From a checkpoint of a small transformer trained on Wikipedia: a variant of Muon for these matrices.
MLP neurons of a small language model. Each row is named by its layer, matrix (up: input weights) and neuron, and shows model dimensions 160-223. Each number is 50 + 15 x the weight over its row's rms, rounded and kept within 0 to 99.
A block is one neuron, or neurons of one layer that tend to fire together. Before each block is what it responds to, as a language model described it from the Wikipedia text at the highest values.

Responds to: Word pieces and function words inside stock Wikipedia template wording, such as census lines (dens-ity, famil-ies), "Population (201-6)", and "goals by club".
L3.up354:41 27 41 23 38 81 44 41 34 80 65 75 43 33 33 61 46 52 84 68 55 69 53 53 65 52 82 63 57 52 61 21 43 10 47 62 30 38 29 32 26 60 64 57 38 34 34 55 40 37 51 28 52 54 53 51 57 36 59 57 55 68 37 41
L3.up805:45 42 45 26 57 57 42 57 35 46 47 57 43 76 24 56 35 06 38 64 64 42 50 42 51 33 65 18 63 55 47 32 48 88 20 44 58 72 55 27 43 39 41 52 44 52 52 85 52 55 38 51 48 61 34 58 47 52 44 45 70 69 64 48
L3.up1128:54 48 72 32 67 52 41 69 59 34 46 21 48 82 59 56 42 51 55 68 62 70 40 38 36 55 58 42 33 60 35 42 52 51 48 66 38 31 54 70 46 28 47 74 27 61 89 51 67 64 42 41 62 59 65 52 46 48 51 30 33 53 54 50
L3.up1195:50 55 51 50 52 46 50 61 45 61 44 44 31 40 61 35 48 67 55 61 30 52 70 43 52 51 41 78 81 67 86 62 60 69 43 68 42 40 52 53 49 70 41 36 61 25 49 48 45 59 50 44 65 47 17 70 58 45 45 49 30 14 36 31
L3.up1281:51 33 38 67 78 41 53 46 61 34 53 47 16 69 59 66 46 49 58 86 85 58 60 24 85 52 62 35 26 40 32 43 48 70 77 44 59 16 32 45 49 59 51 28 54 46 53 54 48 57 31 63 57 38 53 24 50 56 55 64 62 67 54 44
L3.up1286:34 38 68 43 68 52 66 45 46 60 61 47 42 73 44 13 37 52 43 28 37 52 63 29 65 53 45 43 48 44 36 61 64 61 42 39 59 38 57 55 58 39 27 81 23 42 49 68 34 50 58 51 50 25 59 45 35 56 70 48 75 79 85 62
L3.up1382:54 54 50 56 43 21 67 90 37 32 61 49 20 67 63 72 53 38 79 58 53 81 60 37 33 60 36 28 62 38 69 56 60 72 58 42 47 33 40 42 52 26 25 51 33 36 51 55 43 73 36 41 52 61 39 29 28 47 50 59 92 44 46 54
L3.up1466:79 60 44 28 47 35 59 51 50 39 54 49 59 56 61 39 37 61 43 76 51 48 46 16 29 73 54 47 52 49 45 75 57 46 52 16 63 57 35 40 87 81 33 30 79 51 26 48 53 56 51 69 45 59 48 42 43 52 54 30 44 39 40 47

Responds to: Determiners and quantifiers that open a noun phrase, such as an, a, each, every, those, this, often following in or a sentence start; also table-row pipes.
L3.up75:46 33 43 73 69 43 50 58 72 53 64 82 65 62 27 56 56 35 50 47 62 66 61 66 24 30 44 15 55 53 50 48 28 55 52 40 60 54 45 41 44 53 50 65 76 45 61 36 73 43 50 51 44 44 36 46 31 52 27 29 38 56 56 90
L3.up86:41 61 48 65 62 41 50 56 63 61 51 83 57 50 67 52 33 70 76 11 76 37 61 47 62 72 37 65 52 50 59 44 29 63 62 32 45 61 36 39 36 71 16 70 70 52 51 62 72 34 57 54 42 72 72 28 48 59 56 59 56 12 37 41
L3.up185:45 50 59 43 63 53 74 25 32 61 67 51 40 91 55 66 57 74 66 06 80 37 48 52 42 36 46 43 54 64 43 19 30 67 52 51 53 71 59 51 48 62 62 37 53 54 48 16 64 53 37 58 27 63 53 32 62 60 52 18 69 35 40 51
L3.up281:57 38 68 46 74 50 65 47 37 71 37 43 27 56 35 54 48 43 82 33 32 42 20 71 48 41 32 40 59 57 71 49 58 56 30 56 67 54 40 40 59 43 56 50 63 78 48 49 59 51 30 60 83 48 48 61 49 41 31 38 56 50 37 40
L3.up1155:48 57 27 31 52 48 50 43 60 61 62 59 46 51 90 70 55 76 33 83 37 76 44 45 72 15 45 29 68 42 31 56 45 36 51 52 45 58 42 42 60 36 43 66 63 59 42 58 47 44 36 21 79 68 39 63 50 34 57 34 54 33 61 49
L3.up1248:27 48 66 53 58 65 33 63 69 26 35 61 65 49 74 25 54 58 46 59 32 37 50 48 35 46 45 49 58 51 16 68 21 64 73 83 41 68 44 47 68 45 31 36 51 54 73 60 41 50 47 40 67 64 47 41 43 36 72 82 80 57 37 49
L3.up1477:47 16 35 56 66 65 38 36 44 33 54 67 40 40 22 53 83 64 52 66 64 46 28 54 73 30 31 55 77 66 61 50 46 63 68 44 62 38 41 35 77 31 52 36 47 62 79 48 51 41 51 39 55 56 34 59 48 39 59 41 57 55 43 38
L3.up1491:39 64 39 53 44 74 49 49 27 37 69 49 26 63 65 57 30 40 58 48 52 40 12 43 63 57 52 25 92 64 76 53 21 55 65 42 54 47 52 38 76 55 58 61 36 46 42 44 53 51 53 29 75 52 61 35 56 57 33 56 57 56 70 65

Responds to: Determiners and possessives that open a noun phrase, often sentence-initially or after a comma, such as a, the, this, each, its, my, their.
L4.up322:39 45 40 60 36 37 19 52 54 52 67 69 39 70 46 56 31 53 47 50 72 80 22 67 63 28 50 55 35 57 42 49 62 22 27 18 68 36 33 42 54 54 44 31 48 30 57 37 78 39 59 39 48 56 36 61 37 46 47 47 74 42 63 53

Responds to: Tokens inside formulaic demographic and statistical text, mostly census paragraphs, such as "mi" in sq mi, "or" in "or older", "e" in income, "sid" in residents.
L2.up23:58 51 42 58 46 48 24 63 59 58 42 49 13 62 60 40 49 53 31 49 56 79 29 57 42 66 48 40 52 54 39 39 67 22 36 69 64 71 37 33 45 64 53 40 52 33 41 68 50 45 58 18 33 71 68 44 51 62 63 15 83 45 79 49
L2.up158:38 35 48 69 38 21 74 67 54 45 74 58 18 71 53 53 57 53 83 62 69 47 52 57 44 36 53 36 54 52 68 40 35 82 38 38 44 73 54 36 68 23 48 43 58 54 55 33 48 60 38 43 31 50 38 37 55 24 58 43 66 53 45 59
L2.up168:16 60 51 70 75 40 61 55 51 60 57 51 47 57 16 42 50 60 54 56 68 56 67 82 36 64 55 51 69 50 46 38 44 50 48 18 64 58 33 42 49 46 20 50 70 28 35 58 53 34 41 25 36 63 45 13 31 34 39 45 68 56 54 58
L2.up247:47 63 70 58 73 63 33 50 56 34 62 44 72 49 35 42 39 43 59 54 45 33 47 40 55 40 36 18 57 59 88 63 43 58 46 38 56 67 41 38 61 26 41 51 72 23 32 61 85 36 51 50 42 61 43 18 62 54 47 51 60 55 48 59
L2.up740:48 40 53 51 58 66 24 51 66 40 68 62 26 45 41 55 52 92 71 35 57 57 37 32 20 86 43 47 48 45 18 35 75 50 33 31 46 37 43 34 67 23 31 59 24 48 46 64 64 34 31 33 51 59 44 36 32 62 31 45 61 67 28 72
L2.up766:45 69 47 37 52 48 53 43 30 39 70 54 28 76 52 27 40 69 59 67 39 45 42 27 15 52 71 64 44 54 57 47 28 46 54 19 55 48 38 64 60 32 18 54 27 61 47 59 56 47 62 36 44 28 36 42 47 49 36 48 65 27 73 51
L2.up904:25 22 28 52 69 80 35 49 49 59 48 64 59 61 38 78 72 42 41 60 51 75 62 45 68 61 43 30 34 75 54 28 54 65 31 35 48 21 34 38 22 66 28 69 59 68 48 75 47 53 09 40 22 67 45 32 47 57 53 43 60 52 44 43
L2.up1290:72 42 45 77 76 45 33 45 66 34 60 49 47 52 28 48 64 51 57 43 36 38 65 37 42 57 40 58 78 33 63 52 39 39 49 22 45 47 26 44 47 82 47 63 47 36 43 51 45 49 45 22 39 62 49 33 18 45 56 64 68 26 50 57

Responds to: Word pieces inside sports results, tables and match reports, especially round, stage and league terms such as Second, Relegation, preliminary, Third, and scores like 1–1.
L4.up869:37 48 66 36 49 60 65 66 37 59 74 48 16 46 34 37 25 44 44 61 59 55 38 51 52 68 32 56 37 32 47 52 68 50 68 47 56 41 52 11 32 70 38 61 78 46 59 32 65 49 60 61 51 25 61 49 77 52 42 18 66 49 61 53

Responds to: Opening pieces of multi-token words, mostly word-initial like mus, In, Med, dis (museum, Information, median, disabled), predicting how the word continues.
L2.up88:81 46 72 36 62 49 74 67 73 65 36 34 58 39 34 68 36 43 53 35 77 46 49 35 13 74 56 62 42 62 65 43 44 38 32 27 31 55 74 47 17 77 45 49 62 26 37 52 60 65 26 42 54 45 70 48 50 84 52 47 38 85 37 41
L2.up362:60 50 69 77 51 50 70 50 54 47 42 52 75 53 71 68 39 43 41 39 61 51 29 47 40 31 27 63 53 35 42 46 56 51 52 54 71 43 36 53 33 48 51 63 55 40 54 53 63 29 41 63 61 50 54 65 47 42 47 54 72 87 71 28
L2.up597:23 55 43 39 51 52 55 47 48 19 54 50 22 25 49 19 41 52 85 57 46 53 44 52 63 34 39 61 54 49 81 58 50 53 71 40 68 45 54 55 32 27 43 57 61 49 39 46 44 65 46 42 35 64 35 60 63 70 66 53 34 56 67 41
L2.up627:56 81 34 45 78 38 46 44 47 37 45 62 80 55 61 25 78 89 49 71 55 26 37 73 46 56 59 42 63 38 66 34 73 62 45 68 44 51 24 56 37 34 45 49 13 57 60 58 47 75 50 55 43 32 29 38 54 60 39 42 49 56 54 47
L2.up672:61 51 54 84 42 32 20 57 48 36 42 38 69 41 62 31 52 64 54 43 43 21 46 49 33 39 66 77 59 54 41 41 60 55 60 57 46 83 60 60 64 59 59 40 57 38 18 76 91 22 47 51 37 52 28 49 38 48 46 26 62 48 69 31
L2.up693:35 55 77 67 70 36 35 55 40 59 60 76 49 77 54 61 36 51 80 63 62 55 55 51 35 59 28 40 52 38 27 67 55 48 41 23 42 56 74 37 42 50 64 22 40 66 26 57 69 29 39 60 73 72 91 42 64 65 64 46 07 41 33 32
L2.up1340:54 43 38 62 55 73 42 29 54 29 51 56 44 61 55 46 47 27 39 46 36 54 55 60 53 49 57 66 50 63 70 23 48 53 53 33 45 56 42 43 56 64 81 72 59 37 36 58 80 63 23 56 22 50 55 66 65 29 75 39 35 47 43 70
L2.up1445:54 71 18 55 66 36 78 44 57 61 23 38 42 35 40 27 67 44 50 50 44 74 06 67 47 21 52 70 54 49 47 46 46 70 55 48 59 57 38 34 42 50 68 46 35 50 50 44 63 41 68 36 62 36 72 68 65 55 44 54 59 68 22 70

Responds to: Fully predictable pieces in formulaic text: coordinate and time-zone digits (UTC+3:30), census filler ("were"), table numbers, and mid-word pieces (mak-e-up, Shin-ji).
L4.up889:56 45 57 42 39 43 68 41 70 29 17 53 37 48 39 37 48 32 68 34 38 33 44 48 76 57 48 48 69 61 59 48 33 45 50 44 66 41 31 25 43 59 32 50 59 69 49 73 51 48 74 38 34 50 51 48 57 50 45 51 53 37 48 38

Responds to: Predictable structural tokens in formulaic Wikipedia boilerplate (table pipes, infobox dashes, time-zone parentheses, "the" in census text), plus assorted mid-word fragments.
L3.up33:49 52 54 62 70 42 56 11 48 49 60 35 42 48 34 64 34 34 54 75 75 33 44 41 39 48 20 12 56 38 49 20 52 54 28 33 29 39 58 63 46 22 57 10 59 48 39 49 48 45 39 53 45 64 36 60 48 49 67 56 64 43 67 66
L3.up65:77 32 36 60 33 37 46 39 47 33 43 37 58 67 33 42 45 75 73 79 69 46 60 48 49 53 60 47 66 70 64 40 51 51 60 47 41 54 36 52 53 34 38 64 47 44 45 41 25 63 49 37 55 44 50 34 39 84 43 18 40 43 67 16
L3.up168:56 50 73 64 64 33 37 41 54 50 54 79 52 25 24 51 63 48 69 49 46 48 46 81 68 89 58 33 71 45 55 64 62 61 54 24 27 30 38 39 11 36 17 42 64 57 58 44 79 33 77 33 46 18 49 60 29 73 74 65 29 58 47 29
L3.up223:45 56 53 60 28 53 39 40 54 24 50 16 54 53 70 66 59 37 70 56 41 44 34 50 58 38 32 55 67 47 59 54 28 34 42 29 59 42 64 49 39 46 06 51 43 32 56 55 47 55 48 50 37 55 58 48 82 58 73 51 53 38 49 75
L3.up342:31 56 56 72 68 43 86 43 45 74 66 68 43 44 55 61 28 62 33 16 78 10 61 49 56 48 44 36 34 65 40 54 24 79 64 37 36 50 58 39 52 81 34 57 78 61 56 41 37 34 43 59 74 53 45 47 36 56 55 38 40 43 53 51
L3.up363:70 45 66 48 81 57 32 45 24 61 56 77 43 65 61 72 69 40 57 50 62 60 49 69 36 53 58 60 36 64 64 46 30 75 46 30 36 26 45 53 57 41 41 53 22 53 43 61 67 74 66 28 27 72 61 69 29 68 45 50 45 58 46 39
L3.up470:61 34 30 65 52 31 59 66 47 44 42 64 64 43 48 62 70 44 39 60 40 47 61 63 40 73 36 14 81 67 28 47 65 56 47 56 40 70 60 60 62 60 63 58 20 47 59 78 32 82 73 43 75 50 60 61 47 51 65 29 70 44 50 50
L3.up1143:57 53 37 65 62 55 47 86 41 43 43 66 62 48 44 45 70 45 40 54 50 56 50 72 74 64 46 32 32 68 41 22 43 42 34 82 39 58 45 32 62 83 42 52 67 55 61 58 45 33 27 46 55 53 57 72 15 52 72 56 52 76 43 64

Responds to: The pipe "| " separating column names in the header row of Wikipedia tables, such as "Votes | % | Seats" or "Team | Engine"; occasionally ordinary mid-sentence tokens.
L2.up19:54 46 43 72 43 43 61 62 67 54 31 65 46 30 36 65 42 48 58 55 45 40 46 51 89 57 51 43 45 18 34 59 31 77 50 25 25 47 59 35 47 46 00 62 38 48 45 65 56 58 51 52 49 44 85 47 31 34 56 34 42 29 34 52
L2.up29:58 47 48 47 40 72 74 60 32 45 75 48 31 64 72 46 41 32 21 35 38 36 62 48 53 04 16 46 43 24 51 54 28 56 74 67 60 41 21 63 68 61 64 54 66 60 29 61 63 40 52 88 43 49 70 43 26 55 62 28 41 49 44 48
L2.up273:43 49 88 63 54 63 52 63 32 52 43 07 27 44 71 50 66 33 28 58 41 34 37 38 61 22 53 44 44 50 41 65 21 83 48 55 54 57 44 39 38 64 58 43 72 45 50 55 65 57 67 31 72 56 64 57 54 38 55 60 41 37 62 76
L2.up498:59 71 71 71 36 66 81 52 19 64 88 36 55 59 59 45 68 49 27 21 32 37 75 61 58 29 35 60 30 73 41 31 33 49 66 45 42 47 47 43 38 49 72 68 43 47 35 48 49 65 34 79 58 49 54 72 24 52 67 56 46 54 52 68
L2.up1003:61 57 54 62 48 46 62 63 28 45 62 49 66 46 42 29 30 60 39 14 42 27 60 39 49 63 31 63 22 44 15 54 43 42 39 39 42 33 48 61 52 57 61 65 42 54 48 68 30 28 31 76 47 40 53 73 33 51 75 46 70 36 71 38
L2.up1106:63 42 35 51 50 48 62 44 49 47 59 47 45 57 42 52 33 25 42 39 33 25 95 42 52 34 41 72 56 51 63 32 26 53 63 55 46 54 32 41 59 55 73 55 50 68 32 58 62 61 28 34 53 28 48 81 43 82 30 25 70 55 57 43
L2.up1147:67 25 30 54 66 61 99 40 24 32 76 40 42 35 37 37 62 48 47 36 45 46 38 51 69 33 35 68 42 63 13 28 11 39 42 50 37 36 57 59 80 63 60 65 32 46 33 52 45 40 28 46 58 51 63 50 66 57 99 44 70 46 64 46
L2.up1481:60 27 42 75 51 63 54 41 61 32 44 50 33 46 63 64 48 41 34 18 55 41 74 39 35 53 17 57 52 39 76 42 26 45 35 44 75 38 75 62 49 30 52 48 73 41 50 83 71 40 46 51 47 58 28 40 76 55 37 33 33 40 39 38

Responds to: Opening fragments of longer words split into pieces, starting right after a space, such as rec in record, per in performer, ther in therefore, ad in administration.
L4.up426:32 60 69 67 46 53 29 51 44 56 47 66 71 40 56 32 48 12 58 61 27 74 32 55 27 51 25 50 63 67 59 64 60 61 55 53 44 75 66 60 50 59 47 48 57 63 40 48 49 35 56 78 70 65 33 51 40 49 70 29 64 52 70 54

Responds to: First token piece of a longer word split into several pieces, often in science or taxonomy text, e.g. in(sects), ex(ist), ach(ieve), am(ounted).
L3.up283:64 50 58 31 55 37 62 65 48 51 43 32 03 30 73 64 44 63 63 35 31 60 71 40 37 45 68 40 53 46 80 43 75 51 55 57 37 70 55 42 34 54 50 79 74 36 53 63 57 44 56 35 68 59 35 43 63 41 45 77 54 31 44 34
L3.up600:88 56 40 49 55 32 51 58 33 50 25 26 30 72 60 59 75 51 67 45 02 37 28 64 45 50 54 58 54 56 36 65 35 44 85 40 40 38 39 39 52 54 50 55 48 49 60 34 26 52 54 53 58 76 38 30 62 92 34 39 42 61 55 45
L3.up984:35 65 67 60 46 41 29 78 58 59 58 60 50 56 61 35 57 78 63 35 37 70 71 71 48 50 36 59 52 76 39 56 69 51 57 49 53 30 34 52 54 57 70 56 78 25 46 52 35 59 41 47 61 67 62 56 88 42 39 26 51 66 64 62
L3.up1000:60 57 37 30 46 41 34 34 61 39 66 51 51 33 44 70 35 41 69 47 49 53 80 66 37 74 51 56 70 34 82 41 54 88 64 30 33 40 34 54 56 62 40 69 62 61 53 55 62 53 80 38 63 46 47 28 59 49 70 34 55 40 44 35
L3.up1095:99 70 63 70 51 91 40 52 49 33 37 42 19 53 51 37 36 51 27 46 21 68 52 39 57 58 43 42 49 60 59 44 49 27 74 41 29 37 39 46 60 64 43 53 65 55 57 33 42 74 60 35 52 67 68 40 68 54 44 49 56 40 87 46
L3.up1130:63 62 51 51 51 42 48 40 40 26 39 54 46 45 14 60 47 50 29 51 47 71 55 55 16 50 48 54 31 42 43 43 58 72 65 72 53 64 50 72 54 60 48 34 60 52 64 49 45 54 34 40 32 57 47 67 73 44 71 45 69 55 57 62
L3.up1230:62 46 29 43 74 51 31 38 48 65 56 34 58 52 43 42 51 34 60 83 45 70 59 29 24 54 23 28 49 54 68 71 37 56 41 55 79 60 59 32 43 48 41 65 58 56 82 63 46 32 60 58 41 43 33 58 18 44 51 66 68 71 50 36
L3.up1416:59 22 42 69 38 45 57 48 35 44 70 51 12 49 77 49 56 18 48 84 41 47 40 61 71 08 47 53 61 27 67 63 47 75 28 47 35 54 27 38 66 43 11 51 38 52 68 77 58 41 54 47 42 75 39 31 47 41 53 32 41 49 50 56

Responds to: Tokens in sports biographies and stats tables right before a club or team name or next number, e.g. plays for, loan from, table cell bars.
L3.up141:44 51 55 83 58 69 46 76 35 58 70 30 46 65 74 49 44 33 80 57 52 50 61 69 48 64 46 48 53 53 57 62 63 54 56 47 15 73 15 51 68 69 38 30 46 52 45 57 51 64 52 53 69 46 34 69 43 61 29 47 53 23 40 09
L3.up237:75 18 57 35 29 58 69 65 51 33 40 56 46 33 68 49 56 56 56 57 58 25 60 38 44 41 56 57 44 48 17 57 53 51 77 08 73 73 48 46 35 64 43 47 20 66 61 54 45 33 59 22 75 61 36 26 44 57 37 30 51 51 33 43
L3.up550:45 31 62 62 57 54 64 53 33 48 60 52 40 44 37 53 49 48 31 75 39 32 46 62 44 50 22 33 49 58 24 66 54 73 70 28 51 48 42 65 13 59 25 48 60 81 49 37 20 33 61 63 54 53 46 62 63 36 37 30 52 54 50 66
L3.up777:43 79 07 36 56 65 49 23 46 63 63 40 40 47 54 30 64 29 31 40 34 37 38 27 39 84 34 88 53 35 36 42 21 45 68 48 51 66 28 50 32 55 33 37 33 44 42 57 27 51 55 32 57 53 35 43 69 43 19 61 57 42 73 31
L3.up854:53 68 47 70 29 61 58 30 50 54 55 49 39 29 74 28 72 58 56 54 52 45 52 40 49 37 41 39 50 40 61 59 55 74 51 42 82 44 60 60 49 76 48 52 48 69 42 77 69 22 66 49 50 55 53 48 57 22 46 51 57 62 51 48
L3.up1168:53 52 55 69 39 39 43 54 49 48 50 42 70 37 66 41 41 39 54 52 53 30 54 35 77 49 55 58 48 41 41 24 65 44 40 75 62 23 34 54 60 56 16 37 79 43 48 51 62 65 52 66 73 41 25 52 51 57 42 41 61 71 55 74
L3.up1348:70 69 55 06 53 30 57 22 64 38 39 36 41 77 71 87 27 09 93 39 66 60 43 44 53 58 61 42 55 51 56 39 56 30 61 45 42 58 51 42 35 53 29 42 28 71 63 60 54 56 52 47 68 40 80 45 85 46 65 32 45 33 54 42
L3.up1535:54 36 24 43 59 53 78 44 73 26 72 49 32 57 55 39 33 34 37 44 33 71 31 24 18 46 42 26 53 44 56 50 60 47 43 33 32 43 63 46 75 64 20 56 79 69 61 49 52 43 50 57 75 28 50 52 59 67 59 67 58 56 69 26

Responds to: Inner word-piece tokens of predictable words, mostly in formulaic templates like census stats and infoboxes, e.g. mar(ried), m(al)es, L(angu)age.
L4.up1267:46 60 50 63 52 45 50 45 48 36 54 36 38 35 65 38 46 35 52 33 31 49 63 68 42 22 14 48 71 34 72 72 67 56 66 28 62 51 82 26 42 44 37 45 60 60 48 30 50 59 11 60 38 78 30 32 52 40 71 37 47 94 61 26

Responds to: Fires on assorted tokens throughout sports Wikipedia articles: team names, stat tables, section headers, career prose, e.g. New York, ===, Result.
L2.up38:49 12 28 45 58 57 44 43 54 35 47 50 52 66 71 43 49 57 52 33 65 31 59 48 36 69 62 18 50 21 52 57 48 53 43 34 58 59 49 40 71 64 28 29 54 58 82 71 61 50 41 49 29 17 49 48 56 56 59 58 34 44 75 45
L2.up400:45 13 62 39 42 57 62 63 49 72 45 68 27 42 53 51 61 37 43 60 59 39 56 33 52 62 57 40 58 56 42 56 40 41 55 33 85 46 46 51 41 17 53 66 61 29 33 36 56 33 57 27 45 66 37 47 49 60 38 60 30 76 35 67
L2.up744:45 60 30 42 37 59 85 67 42 46 18 28 45 40 65 68 53 58 62 42 59 35 31 43 79 46 56 57 79 45 57 63 47 56 41 51 68 60 60 31 53 66 35 11 61 66 59 42 55 47 45 37 48 35 70 37 61 49 46 51 42 64 70 42
L2.up825:51 46 33 58 67 61 52 60 66 48 57 51 31 51 64 42 58 55 40 59 36 47 90 30 55 33 24 27 59 47 22 59 25 64 65 56 58 83 54 57 54 34 29 62 34 70 23 93 38 46 35 45 65 52 58 44 39 74 68 76 36 58 25 53
L2.up866:61 47 49 56 22 47 63 59 52 41 21 40 30 54 55 28 36 71 48 38 69 46 55 26 43 67 43 62 71 39 48 52 36 77 81 41 81 53 58 48 69 10 60 52 51 56 53 56 55 46 48 66 59 48 50 62 81 39 64 32 50 69 69 33
L2.up965:42 38 31 48 66 66 66 86 27 34 40 46 55 44 65 45 60 48 53 43 75 46 57 31 84 52 43 36 40 12 56 33 33 78 32 30 62 57 47 45 71 48 26 43 45 43 48 74 47 47 49 33 59 26 59 32 31 69 72 54 61 56 33 40
L2.up1154:44 27 46 27 60 41 68 37 51 45 52 63 63 57 73 47 39 30 50 58 44 55 51 39 50 29 19 40 57 47 44 63 35 60 43 55 46 50 47 72 56 62 32 60 59 27 54 86 43 51 38 83 50 62 39 12 53 36 33 49 32 75 68 68
L2.up1350:42 49 46 59 39 60 80 63 60 38 44 54 71 50 34 12 51 66 29 41 47 41 55 37 46 63 46 37 58 42 29 60 41 55 53 09 59 30 75 58 38 58 60 49 47 62 41 41 19 12 50 63 51 42 58 41 53 55 53 43 43 51 69 55